config.yaml
n_head: 4
beta1: 0.9
schedule: "wsd"
decay_shape: "linear"
MLP neurons of a small language model. Each row is named by its layer, matrix (gate and up: input weights; down: output weights) and neuron, and shows model dimensions 16-111. Each number is 128 + 24 x the weight over its row's rms, rounded and kept within 0 to 255. Numbers have three digits each. A neuron's up and down rows have the sign that makes its largest values positive.
Before each neuron's rows, "fires before" lists the tokens most often just after its 100 highest values on Wikipedia text that the model never trained on.

fires before: "\n", "-", " –", " He", ",", ":"
L6.gate180:146147090129114119115170148161132156140130098090147152121109127158151198084166134115122175120131142158163118125151124110148101178128090171150122179120106101141096137092123101124125127152118124158110167113124107161152125089083131150113124120154114166121124159150124102123097166116154115149
L6.up180:097157132134122139140137108156141130145112101102146165153127091175139179160139149117123150128121141132094095126080140138108104109105166154113118157105115097111092099107105137087201150142131156125128154103142096166134109145145096096143131161122129134107089155125111113122102129126138154145
L6.down180:115209150086069093126113091147157113108148122152202160167108086157134192152107140111159119103114104127115108129127109125145126076152086152129124125107122121131156150132117124140118103129125147111129093158177152104124118113133123119126141111112131114099164129125124108163171111135135142087

fires before: "\n", "-", " The", " He"
L6.gate404:120113119087106156138137160117113131145141135142149126090166172140158101105128133132168107130114153150159117117094178152168138141170110123146110137158147128165148078122114112176111150134076155104109128133142067137129128119115133109130105161121130132148120123159134148156145188147093169176
L6.up404:093142094096112142104149157167111150148135165126186165112133181129139117118103139144130107144083137142151103100109141120143131133142068126142137159150124149176127149133082094135097136096122104125095143111115092112135103097118108128134130130145151153133155127099158142133123158128090146138
L6.down404:101190147093127110167115146144125150130099117110255140137113171117139120134156119152144116138126138106121127138132145126128123151105133143175132150142084147196149152149110140117112113132126097145097074100109111151099112111149124144134091108137111129131147118130177107137143134124116092149

fires before: "3", "7", "5", "1", "4", "6"
L6.gate616:113105164152124106135153147082092098114131143169138161135152173142117147139094092149119134145127171135111129140150164137122138109133152137131106159087156080122085124109106081110109152153125095083158070124142128140099116126124121086110112125119132167126116107129180164138099136122121121113
L6.up616:120135147142098113147101109111150079142124131133157136121121109145147148107146113115134146139093101083170156159139134071146119151131116121101104120083152117104122131134131127113171148099134126095150094132150121132113103103132103162123139085146124167114123114122145093112121095126160124113
L6.down616:159135102134138095167169155111155150138091091153192136149147122169102138140127134130128139114133145159128153153175147130118136157114121159162119110148128105117124125139131150100138157092174112121134160120084140127098098153102108108093146102119080089127103168068143129091107144138168121130

fires before: "==", " ==", " and"
L4.gate352:110133146116132127111136116107126159112113127096104101097115130130128153110095092132142134093147131108142121131113144161126127111116133125124134113076135136170160151135108109149149108107115157115105117127117143112144120110105128110152082089146161149164125142116160118146122121104151098159
L4.up352:128121121113148151142093138092129134179123113114152112111127195137097137089136096137127147120134131172128102145119145159139115145165112058120141162125164127115122155116105130144106120104122137145105116122147148136158131112112106110142107099165105144081163157128112136130139118117100078141
L4.down352:146139128128154119116148155104096163115101134106188145093171105144152141111126103152149130147122131110146126093120105150155146159136132123071146073086093084136134173155104112122088107053145148137132136167098166087095136150148098121108124075178098124102137123111127133147153114152153157133

fires before: "-", "ed", "\n", " -", "ant"
L4.gate487:102126112097113095136132147133142136089161151155164117144150140176113143162143115099112084135154109107134104125105196094122147126134126127135128069098116102140180122103099107121117147108157160144123135137108121129171117126157140096099111106120166153140100119142104099087129135146105160136
L4.up487:121120153097146101117111149141162125113135169161111139112124173164128101119120141141155131061145156146127124135105181149123131118134117122153094164139095111115123115111129108116103107087126116154118149118114118167155139091142139086125124124127171178095119119126132131154094137163128101124
L4.down487:118143125115158147112100122129086145118109061129165112129111077156159112144133135130132105106143095123148103158088136147105151153113129081068138107165138116157127122136108157130138131107116148136142112168100127152101109105142132123114111144113154138108079112147078117128161083117156105106

fires before: "7", "5", "3", "4", "1"
L6.gate128:097120153126118134136165135126118115121101113143143158125105124115157152088139138141177118116117094113097137146133077109162135120145154099119093125123122165121085080158082105126130134163125088101122136113104103132157097102106133100155118110114146124143148146106140060119157133132132093124
L6.up128:118131130160067166149143168133162130137130098138104118125183123163186136121112159142148109152129138150147124134147136076128122151079096098166122140091121106106105087134125109163169141121129122109119111098124109107096120146093116135121142136128116111125125124119051126157178162097168137152
L6.down128:116165132139109082139134103114113087130125112134165115145175109119106163144112134151115112136112141124126124169137108146153144201128106180096140155089119126137126105112092126156175108132126106108161157113106149133141112148086123109123144128124118096105149087108120131139143087142136124153

fires before: "-"
L6.gate800:089117106127095132173145108125168104082100116128123118143082116132128125146148137105121087131107106139163145135127133117189171089087099104142105163137137100123123094089159166130119141142147108144148128116150113181170151143112174141126104129119118129118121160147126120119133089156121110154
L6.up800:159128120152131129051110127162159123144159125144165144116109128169156119169174135126129154165132179119149101147133126167138118115101116105137084115160119127129134112126127113156112116121109132129149182149146129172172113095149129154122104127139142107134163114081108122187105134146142104116
L6.down800:092135103126099119137128142109133140099136126165163117109168114157115127080108127113089139113099150106109151189126107123142129161122133102108144125157121190137113178100117103149176170099167152159081130159095102140121115127142172122101121094119152165169130135108144122178111130148119111161

fires before: ".", ",", "\n", " as", " |"
L4.gate121:131092115150148127074118097099134150096128136136103160067130153107103136142116113131168118154118105154101128142131135129155136148169131110130117125111093138123107114118159137143181139140123111107120139120103137136151149119132135147140167126100125098135156113090139137132085120098175146119
L4.up121:143107172103115128155134140110139147143141071114117143148155100140146163117149154117145137121171115104130126135129121168152177154151116117139124067125123120121121125111159142130153129123146176137160127151129086133158125113097119105112123107118101119117148138066124112114138090142129125109
L4.down121:125146144155109151144130138091148107129112068151145135171125102146118141135119152190147176157139092127137133116093128119105156141112158143102110110109102144145092134130103089152164130096105071154162126132133128140129136120097113112116118145161113129118137167127121110136118134095146140131

fires before: "\n", ",", ".", "s", " and", " of"
L6.gate100:088114092134165109163140104118106128115067118090117124121106132141144131136165121105145069111127118107164103154074131152097142186189144131185107094116147147099150125152094115173156109130107115154103100120131149130131076136142133161106120149153099133120083131156142137115110110131121129140
L6.up100:128125159182134146113121125125130119119148120099097147154133089119090174108138121109163138114147106140065097138161101112081149124151156137105131163098121131127173164134080100142151100101109155100136130189121122124134124193128136088132118134099090111105143088154135134126121126097064102128
L6.down100:107107103149132122131156098142120136100120134156136128114128170143100152120111123118171118168126128121106130080142100130116123122114133124121132139157158135135123172118116151147128116096128144142124144099128102171125048165110157069151119152143109140128096165126127112113064125108122147169

fires before: ",", " |", " the"
L4.gate890:124131152154147082133134109117115140133106124134123153157177165125160107091150124101147122143113111100148116090131134125160143122134126143152148139129144135110118152133135163127061128120137123112154108094142127208085104147102094123147145152141122113076176194146072098142150152087119142137
L4.up890:161135078117138076186113132164127143104091156127110122149170115103160159155120176158103158120133149150128131138118175102151151201110141148142133128145093126110134142154111089183115107155150118083142157169107114136096193139120107083099108131153112143109104126127175114124126150145126097137
L4.down890:126143147119140118136134081107107117105153140177148200131103172123117158108123108139135149139143126184158153106135115100115142143110178147109131128120167137142163129135170129140112156126080112149147103136137133139154156171118106115116153114155122110112131152155158122115132098120118088143

fires before: "-", " -", "\n", "|"
L6.gate453:164147123176198095118117131134115155114095146115152144146142082143139134129182100101111125111090115135156123125170097149121113131117084167162140114112113114176173134144122075172155145099125103148099132127135148160130112117112151106109089109125110109089168161114160153123121135095140120122
L6.up453:158147129152116086102166167134090129146176111156157133138146092139146116145149130106114140147119123152179101141129137138124116122103067115137143103161157131147127182112086084212143130122135128147114126117124133172094128118087161120121128127136147095107188133106164162137123125098143108116
L6.down453:172113141163145137140129127129117182192078125104168112152095127129113136136123099116105145143158137126139164165096140123140159163141131137165103134129147113166136189096086134116154137138155124150126075115060121093148123126117126107107119134110091117156131117124103114104116115124128146139

fires before: "==", "===", "|", "In"
L6.gate501:108056125103150145102150098120094150115078089130105111088132161131126102124117105085148111172133139134146154142112098129162122134169130129124108096095152119130113153110116143138157137109109093112084125129107124117118150108103199164110111091139123125075112107131156107138127129114124135200
L6.up501:084088115086157136127160114093092131130078091119116097137116140119162100118124126093147077132164124147164147125113135077105142133133161155137103135120104136097121102088093148164121106102113114102103137119112135133160084136110159100149134135143091093093134127146181118092145106104106105139
L6.down501:123119121134147148153150135102116135126126110100218117118119141136124123176132110112137132151129165132148150114154145137111162152134172135154123149163073126091110141147108107139139060061120123130126132134128129120147140173172142137160109106166134104139125125113131094148128093145141128163

fires before: "\n", ":", "ing", " a"
L4.gate295:135140147139153162160166120124123109124118157148124145149120129165150144117120168102123114120154136175086110184061161114100126114143126105133113114159146136112143131108132143095092153076112091152116095096149138114128116125104120137104105185110091145143109161156132110153129152077139118157
L4.up295:143126091100108132128119132158091161111136130128148126163127134150111155121110134126134123109171127159121112152106117148125084114121123137158155101150143146082132146119140150146143108158117156143128099113122152139124123097167187131119137166164118105108140158123093156100096125111139125181
L4.down295:158190158123129162091112152144122128145140163183188177116122163120114121135126094163089108146126135087084151074101137141120117089081122157124129116167107119183108167082097113160122110089130098111110118142166139092142138095102094105121118146111105150118121113150150119158149164159133129152

fires before: " |", " (", ":", " or"
L4.gate842:137130139133146155121140127111131150133118054125128082100140137134139144149091146106122088130143114171111143106079129106148174161119136106111152159117121126159113086109132117131157145157157124162111107173131115127163121125116155137124158129109148137161137150119135122139153154091168155164
L4.up842:122123106120111094132115145118163173146140122134149100115145129110154115164153142172115126129126109098123148116129136159130151129119138131173083158094105120180125133084117137158089137116109154108127113133158130105116121124079154125129188145110129112081124090145172152085161139164165142118
L4.down842:137142122125140116090164121122123137109173132120171171143086138122127092154111145060144130130092087133166123143137117121137147120139138156120137122176136162070145127129124124144138076172132107116075146111101115146094094129175166119157129131144144137155086127082141119142109149103128157136

fires before: "-", "|", "\n", "==", ":", " |"
L6.gate379:120092165145107092099177153134124132152095121125123123127129148117132081148134182129147136112115145114134092113158175169156142125116100123176152090104136095121130115127131097145127132131158130145096124109109145159111117146137156145142093133168146128139109134164106132102139162113108083143
L6.up379:117111153148181140112171138112132173173136075129118122130164103148129146115161097132133133126143096110087107153157099153153106134119096139104114166101124170153125129132111115140150129099154167149131111134149140150141151119105138098132165137127128138090127127133118143109124113165114128122
L6.down379:141121097140158136136140114127096127158105155165126137114139164149140124098129078095150113161160124139086147142110106144130135135138118100148133140107110132107145127098161075110094152109110151179099111131135138144140114122107135119121124126112126133086116118139105154134134095124127147205

fires before: ".", ",", " and", " of", "–", ")"
L4.gate760:102125194078148086140147117100095151120133139114097115153156109111122137117132117128144138168147121119139116140108152163124150177108139152122144145152108157099149113140143139137188135113126108086118109138149158162115132178132164130128117128106103091141136088112138164162122145119134088105
L4.up760:075120144121175135143148126116125155138087147158099123123122118164121146098163094117197138162091098144149131154138135140136175160096094113129121146127148152133163098098120157133104147108129126177141134126130153148117155124151109138143108162142112106148151073101099163109110139117117141086
L4.down760:137167151127145142118122124119151137108143118117192117112157110117143145154132078143116138114149160083127122128128126132127126171093121119120116110161064091131139128135118133121163113144075119151137079159103130136127135129153106133118085190155143098161110109150148120121087139088123131146

fires before: "\n"
L6.gate772:126152167133101182120162084134151117156119131133138163133145142093133143150145114128139124152129083107122131147093115142075159121146144136127138149135127149107152100124130091127140138090105128126107111128119138137117111140132115112124159139101189145161150116131135107147137073069064119106
L6.up772:118081121092142154165098125092160147121127121122098114101124078151137151145126138159134101127117089120105142116115138137126142158138134115086161169160117119104164158132117108142153116116100168099130116137131125143110162115121138156118123122125132108158128079147154125096130133126091084113
L6.down772:125116097136129103092128125141163117139144065142159141132106107112113131151081142126105157160138147109170140142118141123168112133135101095190132124107139137175169132158119091115106103155122162081109154154127125166095147142155129093140111075152102165120106134143133120152127128060126097087

fires before: "==", " ==", " |", "s", "%"
L6.gate486:148081120134111150135123096116061108138112129148098150079162104139191152102118096119145119141165128117146107114128127125114145219140141143160118134109139151124137114111144131139106128133110107140133103154107101170097137110131113157121121152102154161136178113124131129126153109097136143139
L6.up486:154102114108102135161141083111101126130078145121102127114153129147154131117088137139115108151152094110155158115066129107099146151119131137173133073132109165104095118115127131141135147097138151154174060125142131144110123119095132114128114150140116123101166091125108135137108136084081101085
L6.down486:154170132139126157132142134117168083118095158150189109117128150161138117132162120107094114151125145112124148082106101102124106106133127113138116108190099114196132147098141161125131038118132160134136103148140140118107121105094120095123113151160127103115158099122085121103110086121169094127

fires before: "–", " |", ":", "\n"
L4.gate823:123118126133110127118161067110169153169157119110154111109127110111098122147135101118168134156090111136095110184102112153152115143147126114092123176102158089148115153156119121123118151105152123118097115123077132132089085123132103130110172134139120103127113124096142158110113116144139153106
L4.up823:125117118150123163109150126100165153146158128145163096133129098151117103130138104132122135104093092160120118110097097119116102106131136138133135120128137141127167186129145154178181156081136143105121120144128122117121112118136144146092121111133154100151121111121183092110145098127166142118
L4.down823:145124118130134127082131093121149076156155126119141111106110117121113159109116186124071135136122175143130110138165112148129127139132151094127093105151119129192150132112127108119110096161123126130114176117114155107058137117144114158116138139123140135064120158126152101203108155145123085122

fires before: "-", "\n", "9", "8", "7"
L4.gate168:124117111113114113123127116171104123102138133117111130124158133115110128100125133097126103115089152139128149125145113103120117144096145114170161134109121153125142098085140135120119109119140149105120130134157143100137109105064127129140132149140161096162089154116145117160155128157120107123
L4.up168:070157145163124145173161085111154141147142101148145165154122131156100186130130175163099136124142079134147136095120127126127129131122106121147149137152146129173139098158090151120138126115154108146151128165140085144123171105090108114130146094099102149112091160142093119123156098128073155137
L4.down168:114124128109090107072120138128113135151120116108110118114108092174147145137157142114163130086168096117118125139111133118119161100188144125091121136088096149146099116139103087098099154148132138108103136129078101172127154100131135095126096119133131123093168107122152116105154137111133150155

fires before: "\n"
L6.gate811:136122152153148113137154095115141154118093161146151117138176148171145106147084201114124101159107102135115105115113137134107137125114104108110133122122166106169137159147130111129098133106145096141098137114093108121099165139130109111162114128111133126123154115129118096103108130152113133130
L6.up811:139084138091177144114126089107124137084105137147088139191131106100126073116161079140164143122110091081113150099163122140146138123147140177107132125152115139138155075125096118133133137147163128150130087131162150166167095106122132114113117138110140140166121088111156168082140123108127109106
L6.down811:154104124161150125093139087160181134141107122136099085099161138141132132151154119161095148128125118093112132147093142082164121167169161077149100103132122126107153137157181123185094154156122129140144144102098121154078151173137120127127168129149122128121136164150159089131118134130093136190

fires before: "4", "1", "7", "2", "3", "5"
L4.gate680:130083180151090168130159117115152089083124125150090125118143187118136142113125110129143083118099167152121150146135126144123133098143123138090071122125138135144095109096119118170129163149092110086123101137170073137124135131108146098156130137155151138133146110110147112136145151114140140103
L4.up680:108118161121105179122155115102153092084132117162115102127166166139133153102135089110125088127106155144119132146151124114137144104110119148102087102131172150149113140110104097160138126115107093100143104152170128157116129144121138122141141109169141128104146099141122121143161128102115109098
L4.down680:144177133148102144172112141114157063128124127139178089168155116124120164133109140152100117113090148151131173141154151113136167138115127137114095125123099126188109094159145097128140116104145086092185102123128125145090096149129141110118134129123124113114137136119104124141105130110110123105

fires before: "\n", "-", "ast"
L4.gate880:149100103105113102177117095131151098131122123085136108133126100112157113136163146117117110117089191075154150133161126114105144140166145081141127131161129146172140123172125133134154136141135100149115170158156127134161161171165128151108123113152147164143096080119110137161139136155155121119
L4.up880:104128162151142143128100132128133138138094179097117130139125124156162118140096082117119117175121114142148136168095129164106136156102120105119118129154136116113180129152140187087122150086117119151095105093108109156164149154081125114134130145074144137110121123131144139126140123086137126128
L4.down880:134114119195173118125075147171121148093117164108142093147143116158098089137119167164135120125142131127153158147115136130132153159125110098148109192104147124159214145154113131080129134079150128121119077123106127119145098139132122111140152093107177155141116119131158152103123132155151102105

fires before: "\n", " |", "T", "L"
L4.gate793:160107101120128151111129150100140117098098108142125137163092156126154080160140113164139116185088125137081086152112111158112120106147073111124085123087158134160168122124153141131136150153116097135111124101116074139106156120143128127112115126157154172133124085146123145135087168115100110143
L4.up793:126132124141108149142142114144096170134148148143139127131145115132182119155127122145140118128119129118129114137106136139107105129138154096103086135143136131143183113128096157084145106131121091116110118149077093168082151183097106163160107143123106157130097162135114123141129112098128107113
L4.down793:101169122114127143092129121117158133096129156122149141149124102122071094130107120085113122133096124119159117124130084119166147101152101123146163146147154153135125149129169121126111088117126155130148075140085138100163112114065090083136122157113130123143129104132138115108126120135113081167

fires before: "-", "\n", "art", ":"
L4.gate718:103068127154143117156073107172121070139133152135115135100102137124187136126111127095141141148158081130148127188096131156134125146146121109113153096140121142108143091104144132153148188108094155120129148131066093144124146120164138124122155106153132141127125129111126135136101091164168114142
L4.up718:128123146119154129161072122184133115139110126102145137096107122148126125140155111089118127130154110127148141160084137125175187125098122124107142086124096173133142103164116140116134114084143101155145091121096110141098145107173111110127161085160115123159161094109115135123073082141129129135
L4.down718:127160134133107124176114086141163108131126142123218148114119084130118104133104126123089169148127148115125165143115143115127160124126133108146108118112132137101144155161125152130158089163168089152119123130111118115103136150180134117175133091145134151146148097104128122141113126126109125138

fires before: "\n", " |", " (", ","
L4.gate369:135126128124134112144132115133115137118161142132136118120184133110175123149086090130138098153116156135150136149123104173088149123111077093114107085141151105092137121118131120111138113144092097153104121149115136123121115134098160164145142136151111078105143137122109135095121142110162070157
L4.up369:083126098096157138119148156111149121135080088177104116134159106144104143150149108155148124132095104146132132112125081122116158086133110171126110138106126113124115097116087131144165105114121132144106154156103111120115092118141165151105150144143135102145116093120170107103124169115115130161
L4.down369:135143109145118134141172130091133062109110107128163136171142135130134148116148121136145131101100098115133113106153086144143187138098126161127119107107116123151134122145142061126171093098132135114111122126138097098131082148148110113141101122117111107111145118131129137139116109141116133152

fires before: " |", ")", "D"
L4.gate855:160105122148160119121116119120128109114127110143132175134178143125147141092133120130154138150135158121112140137155094131104117175129104146095154127134124152112063140166098095138127107143104116128134148163120160103093127142160143169151129133124106126166121132123128120090121153128072113161
L4.up855:120140173096146134092091112104108119137111120100144113091131144106155156112106079124124133147150116170121138126107110184122132117129147124097152146130116120144144144149138130114143132087146147087136095124171113114135155148125105133115100104129129100140133170116167152133129140089138101168
L4.down855:141163127135118127162136167142139108161130178145135072158147112134101127104125130100131131106153122127142112090094146155122111141121136093147151155167122114153110163109103128137149155136129146095167109094101114102120094130135138127089147138116141171126139116172104133125128165138156102083

fires before: "\n", ":"
L4.gate393:117122160162106098136124117135163124149100129093128164138113120124162114134108128117166146149177095151146083160129131151132133110167105117087139141130120141114151141111122074099161170132131136173113106124115127128118113121143113139103148136083113075166118131141151102135150101080146144160
L4.up393:163110124147131127134055153160079150131151123161166098091169121117127129121131107148162124099100076124104148135117101142156144100099154127164108114172089128100117149122113144106109133181127103170120150124120125120080134118116123104133150117155133129132145112104097128165125140128165110159
L4.down393:125130142129142129099130129144182158129141162136127117127090129163114117116140136126135106124119107139084101126132178107122153114109111134082130125125113105153149112141133137147111151103090117138119114088115128103120136164113132148112174119111158158167110127126156154153120134139144102128

fires before: "\n", ":"
L4.gate748:135095110167099133099152135150155093113103155157140121133130148136083089128160112160130100153137142134097110105144106125134135125160112049146114107084157089134127146149155105092132188160125150148149145080141124092078113166141153150127149162129139137142146143125100094129109097132126155102
L4.up748:139150141123145135132137141146135114107128137114124134137156122126108177123158071087168096111158171167133082091134144130151152118136092086132163116122157136112129137162143124147124144135088109176120104130110143129130128101141141127129107126148126102130146060111121079146099159186137124169
L4.down748:150072128110158148107145143120122156148169151107171166137155126141143148156110117141137126141105132131112117113163114164151137091159126150114111132101118129202199126123109115120125113105136125136092121154133112087123190091152127119144173130145167170143138116119111123167157128166122115115

fires before: " \"", ".", " |", ":", " ", " 6"
L4.gate610:134124109150146129147099124155104120100143160130127151118158130170104201129134130143116144166112168123082155114158129135135094130129115162180098177085109159093109120124107131114107123124102136156129139135124125155094161093128157111123176157167135106104142112131128164126090144132086135165
L4.up610:145105120106129155113083105084170097143110080135111111085135145103188124136135167122122143139161125149127107110120122132107109149110109081116165107122102096113139106142145137117107131145109121154119143143157097124084146142128111137125139097178122130110170141148111134130134175098146119120
L4.down610:105138078118108102117157177098109118108111156147112126151167145088139098124140142147125132100154147135109110101142117101149154141145109124162129085119171137110074140111123084131147121201126109136096175109122100130167134125150169136145082164095124118148174111092115137083157124116113122103

fires before: "\n", "7", " the", "1"
L4.gate560:127135077153132141091152120103159128143149113121158114104182148155132101132137108152119099161103124101180155132158116142098135068108187091109113110138195113174104127179129145155115122113102104119109070105160127113150176129057099141120152133122155140148139099151114060146141144140161128130
L4.up560:136115170128123109089131095128135135158082096148130119160202147153130143131124139092101156153118156137129129125122134088123141142125105122173132152152119136092103081135134102140118156135134066131167155114115154082156105122100137143124109126160082123144099121105148130100153187102128161133
L4.down560:119130119130120119166107127164142110109135194134165135108124123140134116127133155149127098128123114127074140087159142126143149155161097121115074160112128114104131151074145134113091117118116145113126120100145097133135118140113114085147114120128134103122154158137119138159136123177167106105

fires before: " |", ",", " –", "5", "1"
L4.gate611:113139161113118166104106138124159170134102123090114108113160158140169130136130144113168119152124119098150153141121110166099133136156103105085148119112139111134149118124091107093145153087120115097132096101176108144110105100157140106142160137101168136095092122119134120133107161123135134126
L4.up611:123130114154130075158110115113131143090124171141085161143166097137125127145127168122145118117172138090149154142138150083102094139141165154091118153133087071119112129156122167131104112083131088121183152108128146121134080126161135142095109133142115103129112149123127112125112148157098146081
L4.down611:173113124129129135117123112154126132134115177103188083174149107058138140105123078158155160128113146133137142125109183139152157170115162125127144136169103139116126109131142135079169102123115140117106150141106137127122159121117135074104127125107110117117139142121109124128120145064145096104

fires before: "\n"
L6.gate857:123095113162180109096178169164089113138165111161117117127166148109141120131102163154128111104090117169070141119117159156146121120112109100123150127113143096117136163116122107168125135176119137151093153125113107124108131111094135151122123172159144147129140173129148136104095132152119113160
L6.up857:123138138112088168149108097116099129149103147116093168153110099131162107093090140140138087132156104112114116081161115087125148157137130129117117124156123170139162100143123160102117143112104139085168086137156085154170133170155143151096112151142132137107138123110098102175161156125116100139
L6.down857:162075163175181125132159157107161119141120142123115133096141163139161058106107146138076124150133114151100135136100154127146139156159141126123127158124099138125123127121126131152080139124110124133125157093092125171107122124115125179114142131130063128146152144101122092112135152141139085170

fires before: " |", " (", ")", "%"
L4.gate6:136125134112148111108127089158115124143127170106125146113205155121137099087160155131159093168126171120137138123127146134139155122121128122137117138092177144158136081130141143168120177157066174112133104135108122121129110118122158125131110152103103144090110158091143114118108138182137110162
L4.up6:182169135087159140104157113104130152142143153092141121143179115103096135114137116117104144157130174123132188085112131117157176145109147119162177095156154142158074094147114127168095101137124139124112111163101114107129129115126146117136094123127158164104110117079109102134133100124056163156
L4.down6:116136117151103140112113147114103127125134090144180085110105096088106124136129127128065178107141097081125127143125076103119140101122124117152160135163110139130100143137126139116114067138158109140133135136120119143141150117121115111113106122122145104136112094110125172102130100104106128139

fires before: ",", " |", ".", ";", " (", " to"
L6.gate657:092096119094129121162136093118098142116138130134129151100143131158135143101116096115116122157182101136134138079098072125085126142150126115106126155106140131107177156164129095134151154104161129138152153139155120157137121120121108128133094148142097153082115119110113081143116153123112101154
L6.up657:112121109156133132154130112096117152122168114132117186101176136100099148097096110111121155148130125141157133102155106138123133131106150136081160121155128189139115146114133121131129126116139096096148143144132131146114140120148144115133114136108136148157114161097056136159110137130106118133
L6.down657:104170127110168122134189129129176125125107105097154109167127124141147144142086163162159149102133113105131091185129145137119147136131100129191129108119147094072135124139128154091157138116110105139146100072107162155133139132154135138119102139162123116142138124122130140134086095120152131113

fires before: "===", "==", "In", "-", "The"
L4.gate513:120096177109104105089103135143147110145126132152118106088127171142159094100126140139139126159103128086179146151143110136150117124178128139134115125095142092157143142058112095153081135094114161118135143122095129082109151137093154122153159144125131131141136094108176125173171127132134128138
L4.up513:138126150128119111143098136115121121166074119134144154086130165116154105110148131127087152110098120145137155116153127122159157120132147144151087121114139158156100139094118132171126111106118102168097146113102116121128135161147147143146165135153144104145141070108150093182140131136153095140
L4.down513:119177126114140152168119102142080122133122147113255141099121162116123107111161117102125096124126132138116119131125158130114176152094140127147113104159119157123105127173117092152156073097137124158123119117125106128129147089131176155143137104144123067131100109114153121169140123138077115163

fires before: ")", ",", ".", "–", "),", " as"
L4.gate124:118135108145112154105137146110112136093141131130123132116113129163122150105108107152121126126097153147101077119133115097132099158077093117178127142130063185127140144125124134155129134126085078151102160087100187155113120116141168158101088112160098140143145163156105159129059128115084132129
L4.up124:114129136116117133096101128150095140176127140087144148139119105158133154094102130142112105083181121133114116161110166160133162140099104126176104161154141145155179123132134120168133139209164155103113083138112115127128131113119122113135115101151082117124119144086175103152108080103129118164
L4.down124:090118138138111119076127105160146117159086125116154120152157118140121132172074137090156148135121125101159139140088130127115143178128144112106167100135123138111112166120066115185126116110097110154173134110123112073082089123120139139155070130165116127106107141167136081103161129147110132094

fires before: " |", ":", "."
L4.gate582:094138101162121130138137162097097168206095142151129084119120114125177122140168115121102150150148068131152115136108127101116129137127134103130102172121121112162117180144129134133119146131169091140110141136124098100120141133157135159121132099137165124130112078167113129162148133132144139144
L4.up582:122105109109146153092104153146118156150149141112147182118103116121087116128120145134107135134093105144110139088131142113165158128125144144147138107150135116128080144117103125134105148151134142131127121117118099078096123124095132089081109115154106098112122114090138148067131152152101165114
L4.down582:141094163099112155124122119162170109127102158091095160135105152073152113106142173115169124136142106150114112099096120173097097135083082139126130166123170143139155089115128098165114128184119135137122138132092136166144158098121101127125149125166161163121142141153105116154105144111128139126

fires before: "==", " ==", " and", " life"
L4.gate504:134101123141135161097154143149131173131106152147138127088124165142149146119146131146151141151124156120138108146136126122166143131186111110150135191059155112154103099094137105154124145098155202161110159134129089132079126148162127091128142125128145146153169133122141124144126120169112142104
L4.up504:102108136115147096193139114102143093129105125095080105084138142116101138130152157100161144102153147159110141148119115143157092111128148115139127114148117130121107100137117152146128148138064105131128093128143132117105109082100105111103123140140134148133154153141135180141138103117112131129
L4.down504:103082143130154091096168150132116167123142174126098183101170136130145143138163118144118132130151140119076150052085134133149134144126128148129134129080099134088107100133101155133129140116155122155137115126119143155126111098154125096160115138179113127152156131125144129106139101166133120109

fires before: "\n", "-", "N", "l"
L4.gate862:137116148160161121148102100155113139097107112184141120113108109133132127132111152134142149097114089155132142167124145123085128137103118085137109078157131171104166126135145111126132178117139106157145149122149126147110132146160169092106093145113083130123117167094107110098134168140124092106
L4.up862:092099122131147106148169119117087122070148140123103103142130140097116090129117176121139109118118133133149125110155114126137154132099176103167146142127163146125142129157137144113097162083145164127135173128146116141112141120166160121130150151124087152141133109112104094111145128124089100120
L4.down862:142151149144162138141115174114132128160097150112138144084123054171114132163127130134099171103150102105131156119077109165124130156100148119097140085131137126136119164162102147102113134118126135148159128131108131163127117171140142137135186109122180128152111106134132090083161149110112143154